From a checkpoint of a small transformer trained on Wikipedia.
Size: 11 layers, width 256, 8.1M parameters.
Architecture: RMSNorm before each block, rotary positions, no biases in attention or MLP, untied embeddings.
Training: a variant of Muon for these matrices, 134M tokens, 8167 steps.
MLP neurons of a small language model. Each row is named by its layer, matrix (gate and up: input weights) and neuron, and shows model dimensions 0-127. Each number is 128 + 24 x the weight over its row's rms, rounded and kept within 0 to 255. Numbers have three digits each. A neuron's up and down rows have the sign that makes its largest values positive.
After each neuron's rows, "fires after" lists the tokens most often just before its 100 highest values on Wikipedia text that the model never trained on; "fires on" lists the tokens most often at its 100 highest values on Wikipedia text that the model never trained on.

L2.gate153:130157109120144142187130120142130123123126148152103179153147134118095113102143143118112109104145165130130099128160105123112188125124129127117079102162105097137079068139133130121121106113109151142155069152122141177138105131114124123118095149154141088116112156144141124120122163121128120162133175120127123094092117142140100089136141158169128108125142105156136134171115117161106157105144
L2.up153:095171114104143132107127093166114136119133141100145147127103106138111183116094153122136136129152127162092121124168143114134147160082137155137151098110121100164116103116081137151134151110131131110110126133140085138116114087113104138128141127116120087120155141093152117141145133098100125149110110097106133161157128132139149094121168122115134143093136100130154075137128115097128175096135
fires after: " p", "f", "p", "os", " th", " pro"
fires on: "f", "rom", "e", "os", "ut", " from"

L2.gate189:157113141138136127153156130108121129111128113145142109115100097129078150137117102147135116117189147137174119147207152168106099123093099104140097159143099114124113134117114118077145100146138106139157136105149100175169147095118155116159101104145148102102144141112134157105156155170113141089147136142154129072125114113101121121096166133115185125099121117129108135126163134160135148112135
L2.up189:130149134145134136127148133131146161118120117112148065157104120123094147151132099147129140076177133152114137101150129117155110167115139150141130146138171124137133114153137128133124103141162130115156160138136132111182073142208115101071140129135143105158168119156120103127164107181092127110137116098134185107110110150096102129123136154103124118135122146100083130144094154080151108092112
fires after: "-", " (", " \"", "/"
fires on: "t", "c", "g", "s", "y"

L5.gate382:091127090099102114161116133127110159109090069119127150173135136100093118129124169115131095143186133150148112136146110147120119111142140146135136121148130202133143092136127149158124131139093119092139131117145106144156123091145118140077112098123137139110119155137151150134140125127155112081152115144090139133145150122130127152090111098130120135161128165161110108089099127119084135151137
L5.up382:135127170089108126123134154118178128112099114105155124109135098126102121156130167156137134124094121171118166088135140143112157109123147124115118132122136091154130108165100153147142092148124103092143146126128094106126120139113133139136109112147168089143175140141133099124122176140139116137128110167144139085127090142126170134106103127109103110149157137085156098087079130131111094109157
fires after: "a", "ic", "it", "H", "ill"
fires on: "ic", "k", "z", "id", "m", "ion"

L3.gate294:157168147138126169136192145154107130106107105126128125139126146166172156137131133118064072118132097134129114113157133132101167119116148090139132125159117171134143164108154080146144099174155174115166090090150133106143082121119139088162121110129125179107163109080149121126147135157158148113146111106124162171097142110146127107146139113101107146135121177105097126135110165093161126122132
L3.up294:138166119127124158115141104112117125124123106102126114120109132106107155090145136104131102152178121092127117133131073133122097142151137075120143116103151104096142135097144115139140124125168166119139132082170110103085134116129161138129138124129178126131097132094116098128113130154120141124096126112137177154110155142131130158141122122107108118149156097111137162153167106156170114145091
fires after: "a", " A", " a", "e", "á", " con"
fires on: "j", "nd", "ff", "n", "ish", "ge"

L2.gate231:089162104148128122150141142135116112148169109151126109120096095111115133108126131101152142120142106108121108121162155126141140127134115133105086129145122130114123112103150102129081146136124112094136131115106145161173108113149114147130116126098155118162126125123127139155146100101109175113138160134137120109116117109092126102118145132146112136147137110112140151109088161145098178130142
L2.up231:104130117096149137122144149124144108149132114108143138108114090132136158087139103113140102125161128151123156121143133126180146117135153136124094092098087111105127079082131097139099118119108092126113118159094140185130159138165103127166154156114141103122130116112114154161122131103102149136150143161072126121129113138104116126139121117077122096134138110180115119139086120171100178151155
fires after: " it", "\n", " H"
fires on: "s", "The", "er", "A", " wh", "th"

L4.gate469:110119146085188124138116145116120116083113117156120163129137126127121145109125185124110098132104103165112113124099157117179125120112110095137095165152131142136145145111133154111142135086109126167145124154115151106124106127158089114141138137124166137095107154131151108099118118159128111126107163125139132194157171129083134084161138145123132120147133113151106140127136122142138141117150
L4.up469:102166145128175117123162119112112123128103141174130136082144162167136163105131128127091168173147110142171134096123170172118095107141118152144131101178147134111162130105103144134141098151160137114105134115148111127144158116111143161135119107106183131124160130094165116130163114103162149116096143155113095170119113183107126103140138104112133120161118129130137118122102131151140140073126
fires after: " (", "\n", "ur", "am", "-"
fires on: "N", "v", "ed", "V"

L4.gate346:120129120148136096091116128120195096124138107143154113129127147093131160107158104111142152148121104157153145124105128119121114093121110157089132156115132081140126162117104126114108128100112127158132119122128091114145167128127108121151159180127137144123107142112101148115167118132166094113151125105151186103140134101169124113136117151088091093135100132165148100119135133118112130075177
L4.up346:130130130118103155113129110118149115073121100113107085107134163128139147118144129162120112158102144124135148151152170137126109118117133112101150148145121137112121116091128144127100109115123116162123140132138139066141134081137166125167151196102161119098141136156112160142107118126177114122135139105131161136129146130183126146172142099095125123086099101143126126143154126139161167150154
fires after: "a", " a", " ch", " A", " w", " J"
fires on: "w", "or", "ar", "er", "ul"

L3.gate399:125111086149119094091109108147178134091167133155092110140077098129106119113150088167128148095137138122108155112122147099118155135110134115138100113097120161094123138128143131129153105183124106169146179132076167153101144164114174142099141165119168093094140138103137138113097140108110144113119159086098148143147171163094122144104133141140140136111101146071138124115142103129114136122117
L3.up399:142111143109144141184116115152143106133128189123149136137134123108149166132156105108160140113137108191144138132136137069165114115131139137091111096122127160132140142174087135156109153124119112140141143132109125139112127110134155132086118112097155158122106149144146140115119152092122121104139130072124128117150079148134111089134095138098128130111099132121147120107146120127130100135120
fires after: " K", "at", "K", "ag", "S"
fires on: "ar", "al", "A", "ol", "r", "ad"

L3.gate203:142130089140130148150143170151096131105136081133136141137116115135118078129104096114115115131171135131158137128159149094099135126182150096094132104155120140093113109114121162108086118130111103150109143132089150153112121140154113106128119160137087114117105099130148143118138131161152114137122107141135134115158123123146126121103140142162136152186178093122100120133163149091098140141141
L3.up203:180102140085139130143118156128125106120112118132105154167127087148124132150109113108107122145118155121160158125107110080095158120132123106110121135098119071095094134154099123126103114135066146123092114151105091120127118085069146091099118147128130120095087122105159117127119120119155117148159093134103176133118181095154115117151148138138145140107151098160122112124153112121108105151168
fires after: "′", "m", "°", ":", ",", " D"
fires on: "5", "on", "h", "4", "in"

L3.gate55:135103105126088158163135109140180113137096116129147114162108117122132082134084147130136136145161139155151119129126143144137133131167152082106116178133083114127144086129089089102147116131109124130112138154119116170130108112135140108120128141104119117114177100156113180159110160125111167130055131115157149122130082121099146167135143138102133102141116119178123180134124147149097131115189
L3.up55:120163138150145122116126139123138120138095120123161115168099118080074156149152128187099135110193158144128130137112149110110070142150117129124134158176133121108144131130125126152078134122159145095106139110154112082125087119178106106129089114182095135153130131180147119114139085153101109140138148102164127137151129099155120130105130158081157141100127107121090114135116132108128137149124
fires after: "-", "\n", " \"", " re", " (", "er"
fires on: "c", "C", "h", "r"

L2.gate215:160128181152109114149113161181116147165104107133107097125080115141101091103104147118096161161143148139159108044141159112165141107124143165102112116128106131146101109134091139132110119125104133095152107151101079131164076114118110154129109111135138147133142127143159161079160087100155108113135098145114132126111091140137130129134138120129130114137101110152107107081107154096127134152167
L2.up215:111131126146144129132133077128142164177181134147100111177145117137170142127126132143118164100160153156137131123131109113103099129140098106154151153163072105101114149112113083110101137136148182143118140129113139102149119102142091140121154086171114105114161159143139137146113120111115113112109158100136161116119119129098130095144134154119138061137118119084140168162141150110122137085150
fires after: "-", " \"", " (", "/", " wh"
fires on: "h", "d", "n", "f", "c", "V"

L2.gate252:147176169163149140151127141096107118130132116121084081164140128123155145100118100148105107128147132151134096083120090107158161122101079136134145137138141181112146155118096173157124129147138092112106140163134109125141111099129127086154103106167094150162132108101107139110121146173143104120101078186113156132092073142164120146092134165122124086132099120143151115136174098137085106141120
L2.up252:134109148126089087134073138140146136133107116119115113133115106126125128150110139121100118118180140136108114156083122108066153132139088089138105156109117157083097141145124173152116142128177103132147158133101097120128122115141076138142066112148093149134159087146124119158142134115099139105153106103175161126086086142117146131094137160121177099135116099086111100107133090109128098158174
fires after: "ing", " E", "he", " O", " pro", "up"
fires on: "t", "l", "st", "ub", "ary", "rom"

L2.gate430:157151183147120133094179104143110144105158164119118110168127157154207079118126143144104108115180105142138138097146115169130135124167135149137122086134132136137156115142092131152153097132085165111143142091090151116104162126093133111175093142139098154067128165144116139151134165130133148084120112103108165157142160139142125112144138125152162139105141154121141136111134088107139141155108
L2.up430:128130102135111114066131146147126184151097175135099116104112124142083109101147176102114142139143127120112149113141126149194101128127185093149124133121135121126183173102126122105114135079128108124096145125087098141162165107141125128125153112131180135104130131150111114143145118117156151146109138134124138140109117086096096092112120111160140149142121139124130172134136084123085137124100
fires after: " A", " B", " a", " b"
fires on: "est", "ge", "p", "n", "ard", "t"

L4.gate208:134132110126125120151158138103134154122085120083122135097092158141111138132113177155128112067167149119083128114135097153162142114119094130139134153138125155140112121135113128117150111112160141133133122085099131135138143139139118111116105099146158141146132151142142134153108140120176112127136096153112160142129131127122091107139147134111092145129101193148130158157111145136118153179153
L4.up208:126126146124152113163153142130196182112083123105147123096114155077128103086138141147123145127120128149093104155136103125142134142181142130099160116170098145124162117145162191127159087134105128143166119161112158092108168131134143136144116113109167130144113160174151072111128134103101148142133135112135111101119106096114120116135094128180113118154089116132110096176111122139130144119142
fires after: "il", "h", "k", " H", "H", "er"
fires on: "m", "o", "k", "z", "C", "ot"

L2.gate276:182138122147169094173165130140133118120164115097125124112120097143142129108166089135106138150120181111153145091124132140159119119124154122121106137173138123146168139098116075122111148113133127087096127145163105127123135092153151144123123096114163160113127132130109152125148087097115122120111126130092136178124115116111133124122190127140122147120115131176099155118104115100171172090098
L2.up276:134091124139174131165151116119160145126134109138102099125156125151133142123124120135109132118151146155172168100113118138129148137124149132135085109172140093124175143135126104143107134158145076118085132138083097136168165137089154125155162111130157155116126107156145158112117110129134108119145128176117112175141097118139134131110161133151121125127174119147117078130130095109149141091109
fires after: " de", " (", "os", "-", "A"
fires on: "V", "v", "P", "s"

L4.gate217:174142118099163143095097130099134151157084152077103158123116093117098103149147121094105105121098136151120128146140160134137124105117136067128124099089114131102071123113127132126133143165116130122096097116130146142093109095103129161128103132200141088111166120121153117130129126134116138116108132122114146099120119102183150142117129157148173135145089132143133174164139178091140134147140
L4.up217:133133122153162179155128115155179155117094155078136089125107164109123127107118162148114095087138153138104155164114160171165101119116112108138093144137125112139122157143152132120130120121156153142100134121155149089125093146078134129128181130131086135162150118148110140141122095135119083106171114167150144123120125142115098147175130123128136161151113128152120139141088116128108094122143
fires after: " B", " ", " S", "ate", "e", "ry"
fires on: "el", "ol", "g", ":"

L2.gate367:148104128136136120129125136131148138181124157174128136102074143145136125125113139137148084073111102155095132159115162104157140161119163132120112160068143149131148119149131172102090204149138104090176164101103107158117126117137105066109147134155139083132135121106124128142174110161175158138139133117143140098157107129132115158142116168097097127149080105154119096117102138129162087143143
L2.up367:128168125085136113125140094150175111131107139149155102126136083134113146143123142132139118148090154114103127107120115117097119121164095131140145160095141162101126129155119104168090153180120097108140144110116080105121157187112126127128152143111164144133105105083187112114123146100111105122088150132098172115137090118149105130089183110089127125128150120153138113138122078119134124153143
fires after: "ir", "p", "an", "ad", "ar", "im"
fires on: "k", "man", "le", "m", "l"

L5.gate186:128148133118161129158123154165119111097183121167142175101134103161093101100140139076102147097125107085132161139164150117083117133121157088122139154153140100108113139135101144105104154121098103158112127101137178143107139130115130096178131130141163122108151152126150131130092152169125118146129072096112115141109113117140133123107135100103126120157152151113132136139142072129137080117120
L5.up186:133149143124140142173144145183062115136104136154096136102151125179119149099115125104105126159127130161144104156127128153046086114142112122139167086152095131130079141099135117107098116103142099118108127137086133124088120127136140116129112109080135108142151128110165137134085165109160126130107131142111084106121143143144147100101114130098150138153110146135105132123151104097148102159123
fires after: "′", "°", "i", "0", "3", "5"
fires on: ",", "4", ".", "le", "1", "5"

L2.gate500:110118106139091105115168137097147129141106110139149121142117097110147134120140120110094115166120119143137126141125126170110156106150099101079143145112096109176107115176118110103098161123160125149124175175143099137115168108111143136137136100171113116136124114134146138134156111104156162112122110157079128149165153104129125150137143125123105182129147102103105161196132146112064099097149
L2.up500:097152111140152159124194135121111152136089131137140153118112136102132175123121129149135104171146146153121164108081151125103117145136102166135071162115135100176153120144118169099115142118142144182088193132139137125124170106101133132119136129139107124168146099153100106118167102172151129100149075102126167162123137081126122126141131114115101126108157120143132146124099139120158106154145
fires after: "\n", "e"
fires on: "I", "al", "ol"

L4.gate270:105109129135109096108132142112134122124102096156115078142132146139115203122117142142179139106164146133081112103114168152110171158165083133108156172096099136173151142142130110121096158121131105093165116128088169106165157115103141112153092130147071128143142131145129130082144147160120151113159162102112114132098122171102100153138150107120124119162149117135113124150155100124114120105179
L4.up270:157173114111134141128143118138150131144134117121140056111139115149142116109161116118156154085157144147117115138136087129130136159115149163115158138130129150103132108133117148090123159147151126106106130095144118125136133107139125110138135119105115183082141112189154098141144138077095118115133149084130103146132110114136111129112122076137154123118103114119124147165106128179090140128113
fires after: "e", "ar", "-", ".", "y", "re"
fires on: "x", "k", "l", "p", ":", "A"

L5.gate176:094121151131167066147156126107100135126160115130139123126178123127109132131126176099102177144157155185115082154123143123130103127114126105143102096076114122089120107154151148089130148177123124108086190157142115152150126118135122128157143166146140120087089141099152097104167125112129095130154151126103113129109144174116137094143111111143134109139088089153096171119129106139126201101110
L5.up176:100095115133114138144066118167136109165183158099135146154134118122158128099115156121110122150129136139142152177132162119104120105144100127107133099139133167155150146145104129148165169150074080120112103128131093090146104148150111105135133141158113070161148154148144139141099168127132084127123129129127092139152092171134127122151114137089111112111137165152150121126116150120121136087102
fires after: " m", " al", " c", " l", " w", " Al"
fires on: "em", "ay", "so", "th", "ame", "ad"

L2.gate478:120153127167155152135128133163138114107156094126074133136135121105096178148118142150107147070110112145128104155119079100130131107100168131140082097102120121159119121120173144175155132147137093116174160142108144132121126101134078100136163098101191141137143141142145116094116154111149158119172133090170103157130103072149122112105146122152145183161104131136111129064093116121093100149124
L2.up478:161164117165155097133139145117121101093091086141088161127115109135111155120085139144112156111113111142146142124102097103087145122106117112168118142097131161123141100120110115202116146150123134135175137139110123133131155108107109093131150117115162140110127143117105104112166094121132123123165114141137121123110167115139127103119131118100075168104128116116137139083097144114118111122141
fires after: " M", " m", "M", "an", "at", "o"
fires on: "an", "ch", "q", "ar", "ard"

L5.gate325:117118116148125133169123132117114126152133139151153097156150112111130174097132116140132134150087150128153121171150091135132134130154117095145119102162113143086131125089148125128137099151143145128133167109147145072154151143180156123082120116135169115143140131096108088138089142093157167118160145111099089104108169121136151152107142074115090118157115114190183118108155119095110131115150
L5.up325:097108131127158124108102184124114131143131159170160139068146177170104158111061145109135162142127104149120143103134168141135177123141136108130162152167135138131152101139157161137109097136104127105163099116141110145128145120105116132167157128134109138105106111160109094128121087122104131126150151124142154069120103076121179153086155132111112124124136137140163095110128140107136087108131
fires after: "oc", " C", " c", "c"
fires on: "he", "i", "ly", "ter", "her", "ο"

L2.gate214:150175096131103123155146132136141158156112143142154107141102089107092146156139136165139081106132095118136100099132180115125137120123138130062140113134118099094151130092123162150106138148149117104131135146153096114143134154097101119096114118069102138088125140103101079154166128164119102149143126108131091100073129177091075108141141167100143148135175147102172126095140125093131139152130
L2.up214:131123151093112130135180135128120089104151116117129153113143160096103075178125150109136124132114106126157169114132172127125141114145120178048133145113092101102169093082128138181140138106084112136122092133147143113135109160133131110145122127105102108075104137127136132097174111152096138141170126119138169135052125135124098111156158134150122145148187134116150169119117105095129157127162
fires after: " m", " M", " R", "r", " L", "M"
fires on: "ar", "oc", "il", "ad", "ary"

L3.gate108:143128093113098142136093109084158162147148148153135098134135111090114150148136144148128145114144103130135144138149153124137113097115106134091156167116104114114110093134108162126091120133126129154127135143140118133125124152157126143095116137117136115164142115168094127203143170131149132126104135153165120145124124119159119169119106149055141138133072096081148109168097123097133126097154
L3.up108:142096113131084087131138116127121134158072175180106084132093172095107148119109158119119124118137137176078142094114126127117112118089120160132118180102099123109149095071130155149113123120134145088099120096071106146116145136143095195155110182137092104147126088179127115130123167087125137125106142110174105137128161147154106165142123142082088141171150105108138093134132091084117132114092
fires after: " m", " M", "m", "re", "M"
fires on: "ar", "al", "g", "od", "un", "at"

L2.gate253:125135166132138133123109144111108188105162081109161083153120161162175148153084159106097130097149090104145112128148089130127129161130131116155146122114140161162169114085123118125149138125127135154128175148134164076144092137084101136133153123102129108133119165140137135163132153106120084101098134095149149145102126140104133122114154136159093098112114148119107062141117089140135154132137
L2.up253:066130112113138102123157113111126155133119110162123155125095147149147145080126115136121147086129107136091108128121117106095095176152139127148134139157147130165183148140134086137130155162129153125189129128151112099098068139124114172106147165118165130117111136144122136129178102094125130156085141097180090131107112137182143147110128089133086131146130160127097113131136150130162139133113
fires after: " c", "ro", "f", "le", " f", "t"
fires on: "s", "et", "and", "ity", "ical", "ant"

L5.gate19:111110134160119116163131122114138131109126122103057107176161135140103132147123154112105139131154144148158144114163179085088101111124115092100131141142131105148112159121167117133139159125174123075135150119101101097168123124114154129107165089114134190115163120144108065126164123106168116127137105140148155107143145153140068111121135144158101092107105117147117123122098131145168123124102
L5.up19:106131129117131150145114111141157160123156118089086075110148125156120142072080137152154104126173129088132134130101150107114180119100158157173119149139113133096147137130107065146103131152136118100119141137134169107117141122080139156139123091103127157110150106134104166129149107127137121132127138137106169159086122106111091157148095118100111081082106111125126132178108182108139144140150
fires after: "o", " k", "w", " W", "a", "e"
fires on: "o", "n", "e", "ing"

L4.gate405:121156091069118078110166140165112173163103130090106156069124144160091105155130141103084159150140098138103117145101128132074141161095163075133138139130101097135097112116120101087129114126149111097163146110129130154169121144152148128128111105128105090109098128105152121143147152143117152153149103099148103144143138145113101078104120147116106142113142105134131104144107114167138104162102
L4.up405:062166153093107101167089155088074136116082143122152109127152165160128137140121139141122146134125164118124171123167131156140120127108108090167154106126070122117092148100103142126119110119118137121173130150127134076154120135111154112119121121114125140134117120094078114133095140111134150147123124127102097142125102074115111142099118091162133140135102106100130115154091127165144127081148
fires after: "e", "I", "o", "i", "ge"
fires on: "an", "et", "op", "F", "A", "al"

L2.gate392:162166161118132087109131170146136115118106157134135129156123110102102101136143102134123130042115122152109137136124184157131143090109092116136131108145080121151150066127125099138119123111143142122109112160089117144127160122102129104135089153140112116124136108131103175101129119115099156118153160149145123117188124123093160122123154172120143162162109062137124138139105120126159162148180
L2.up392:164150143145125115133121141107158135174074121142115157156140126171072128110133127142167185143162129136115181160143134101114131144135112143126106105128105086127128160155115135121166082124126128081142148161095077182139148111140166156101171083121079130127117142161127128101135143144116098097139160105127094137140099150142115098142110124150118129123159074160114154136149121114150120115130
fires after: "-", "ver", " (", " \""
fires on: "e", "g", "al", "st", "ive"

L2.gate266:140186128141107094146118142125099125150122128122132101091107119131113119112094110136115101123154123108178088128147164115122156122121111101174098110185114128091110114082122109101108107149125130177123140134164130132155148141113122151131092162110143135116133161066123130087118157122149146135116126109108117107137110111094143106117165138089106092107104099140158099140094125113147144081128
L2.up266:154095140149108109147160145129142114148142145194160099129113095140126144126120113105121131125132105138126201137131133114119104152080118137110148099156100132166112142117144119177120126126150100088151155094145166164119129072173137144123151145145133118116087151182115144136135136117155143156148140118130128163081127118092135152099118079133128110159134100114142157105139106108127142118162
fires after: " I", " re", "-", " \"", "I", " ("
fires on: "t"

L2.gate94:127133127138071120154118148111087120100162145136104108138090102107146161106145131098126130164145116144106128106139146091143125127135124174161124139109104100143115106126112099090176116165118128128134137123128116118117116124149100162142161143102133078133139157086100121132094164092113134139175143188118145137107132140108130082124131176107130134148131126095152152139087145140124172132124
L2.up94:107151131128130104146123114128169148132149147135093112180140148135118099166143134101116117142156094118095140107109137158150133114110171122125108128132083117171146113113107111107117096132139102101107103160102140135107118107193120117120119115090098076163125172124107182121101127104131143145113118177073133174117120086149128122115144122151116130139126089109125145138112124145100207195118
fires after: " th", "h", " it", ".", " H"
fires on: "is", "s", " The"

L2.gate142:152113092194125113148153122155152090127098109139137102118119106105150142093136096157095145139140150124123128093063156111150107152123124102159138093090112103086141111110097074141093121142128120159139146161142158119123125177125114119089143179139133152115145099148109134115134106141092117102093179101139173127108125127170128125144150101117131125145093114177165133118111143124187139109177
L2.up142:187110123168125100152128101164120138114107162135088147190114093082122108098147137124100126113148159094145150125113111084144123156140145136152112064124122133142108102130162074175115103151126123103152132147162191138151134128128156077145133196127127157082137144131099100121127138114082180118120096135155114157111123097105127124106154093138151112122171093134117150116164147133209134124149
fires after: " (", " ", " \"", "-", "9"
fires on: "w", "b", "?", "0", "W", "%"

L2.gate387:132112129132123140143114144086125094127096108159152119126127109139133101112128138112129140149121131154147138098084123128161134113138093134133103104123139166155148130124139098087119129082144169158150139139113176097099128123159152110119113129143113118121150115221152118113148133102102129080119081166114151154091108170089100164121144099134141140174117086125109150153104123148078103115155
L2.up387:144122143109128117156080114089151085166140209160111122132136133124135097165132075112161148116098097083148181124109116152083153100132113157113134145167141128113153146117079161131128099148117155131125071141153135141079102121130136140100145098146123148119112135136134142115097162116130115124129166143103140155116087137145115165113128103124182122141141118106113142120084094103110132156107
fires after: "re", " re", "y", "e", "he"
fires on: "l", "e", "le", "ro"

L5.gate268:117130126147106121150166121128111120097110156119146107032148124173137148123103116098130173152157156137089123128128127137138104166110153115163117128127104090154111142133108115147141150123137115131145139068093111133118115116122144137120134133149140132118203131107124146101151165101131145123162150112136133162088128168108104147171113110130154131161100154111105120165116102163112153170161
L5.up268:131165112104144093157110117117104155116155122127125147128119120161097129082131073126146141139148161112127143132136098106139150133163166110160133100089121093115097110090166105106092090093119139143154128160147111122131124136103137141124114111134129112146126093126146125160158101134105132132101109097119152114144144100146114150178154143134177186116126126116135087085114098131129144125109
fires after: "e", "o", "ar", "on", "if"
fires on: "i", "op", "and", "an", "in", "al"

L3.gate260:124118208144117097185169128087140171126161176121133108153175140121119163158114108102142116150109098129130160159100091171104130125136128127132093110145120116129142122123159127086117136107092145103147089118141094119136156119120121116122101152138121064082154134158164119092159098128145122147133124170111114109116110159120075145132153139158135123142165114162109157138082135120165160105128
L3.up260:107119132109103130097136120096134111152096079141149110115151134142098127104100161104148114149144094153143114117143092137071138144118142121155126106152139155149124150114138146121141116151129140113193081082181083109145148113106114136170116142118093037098134084103170125101144130138161139142103126175109145067125104129108102093151106085103109104142121143109146146085104127154091123141153
fires after: "2", "1", "6", "8", "4", "0"
fires on: "–", "0", "l"

L2.gate172:107134167127135105152151112125088146104091141111125105135140171103151164153130128121137118139145081106126103158135147100121110116153165158149113124121107146122076124116175079109137126109125159138101120127160112094121098142078145109105127141153104108157118098150104103098181156158118134120124074122145123112052154158122104148126123138121120111162073134160123127174128150136143125099079
L2.up172:080131132137113131146147109171068152122134163147153090149172105093149155099153099134153155112144117111112120133115169136149116129136139119121117156139157122115126139116108142129121140133142122140138154119175101130117146118118079141107145102149127157101140098093141110128166097143135153149122164111114133129118108113126133154108137135116129117165127125173083131147145209133182145145156
fires after: "w", " F", " f", "e", " B", "and"
fires on: "e", "ie", "ov"

L4.gate238:117130117125153118163091131119140145153146147139092114153123148077149142136122141139106133093141103120143122127125110121101122109118123143102124128140124107161154114122124146091100153134127130160094091128130090140160124144101190108127077106141119111142148129136124093167114173143107105105119127080104105090143109091175116139121185182106123173139091155183132120089123110089096126130143
L4.up238:175130142111136119137083155145134164135103127109086142142102142088108099146150160091102123126171122118122117120119140115116157105131116145172153102134122124150122169159139129087090197157106106128099128114126151107097146134142170108147123132112178159096156096122130110104119155152150155111118137124113134079153184104072138113119119142139117137137126143139135096118085080117141157117114
fires after: "i", " F", "s", "|---|---", "y", " |"
fires on: "x", "s", "or", "|---", "m", " |"

L2.gate145:134168096117131091131103107138146148141164148107152151119149105137133125143122104170118145128138124167111150158128141120099137108125147141097167088127087167107172106136141121127082114148115131135134148155108089137158137137119146140103137125104150109118133154108098136117147098158108115127088110122113171127106101171094085136153091127095128108120145103100145115141148114113137123140131
L2.up145:133112105118123104132080122159132095135178129109121161117166092108093120114142093114144137116152127125158128132121111154103147132114112151106148153113115147100120153140110148140098118161085111141140127183116076119134129119147161147094125147079159107081149147095138133113150117143101082160141097026140136097075120140109106134178153140112157117117115126082162120100157134129112133103097
fires after: "an", " K", "at", "m", "st", "h"
fires on: "ad", "k", "al", "t", "v"

L3.gate309:148150126065140104098136145109113136092115136122145130124138158146110114134117133111131120134139146123117088097110127083160127130156129083144134133134129110064106155113133111142116147138090116175157095122152116120072110141120147134084145136140142106212149144125087046093134128100120124149122124128150159125134145147138141113143108126101134164136089115119159124120114117105108135155126
L3.up309:131130101135144154096149139135127128123139139106087136117157138123154118104110130122098138179148144167085117109144156111162146154101098144146101167147112129094130133114195098149114150115123118149140127177157119096104133122133130098108141113092154120131133131148110142113150087144138131114112131100189146154150132133127098117129125124100141142152157177112132114137169151116171151103140
fires after: " the", " an", " The", "en", " a", " A"
fires on: "n", "se", "so", "ot", "f", "u"

L2.gate48:147161112123132115093171158141141165155164136117126146132104111136106137169138150164137155077130130145137152180099162154134130122148118140105105132143119109166170145156102141144122124165161136149092149085137112133145130102122101137118119143095147107143100089151121119188131119099132190112190104131170098155094116076094144139114146200091183129165135099147171112143125065081157133126166
L2.up48:192110151126128129118154146114140096118099146166117162102145150124126125144143141174149133164071131113161146155118141115135144067105075163084132102109136133177162122130115174150126102141176110113110108094123131133101131137100135072140104119130145147118125114124148105129127107122133145131196135154173134105097151118167102134134111150098121127154109134144109076110156134083138109086148
fires after: " M", " m", "p", "en", "M", "c"
fires on: "ar", "le", "g", "ember", "ill"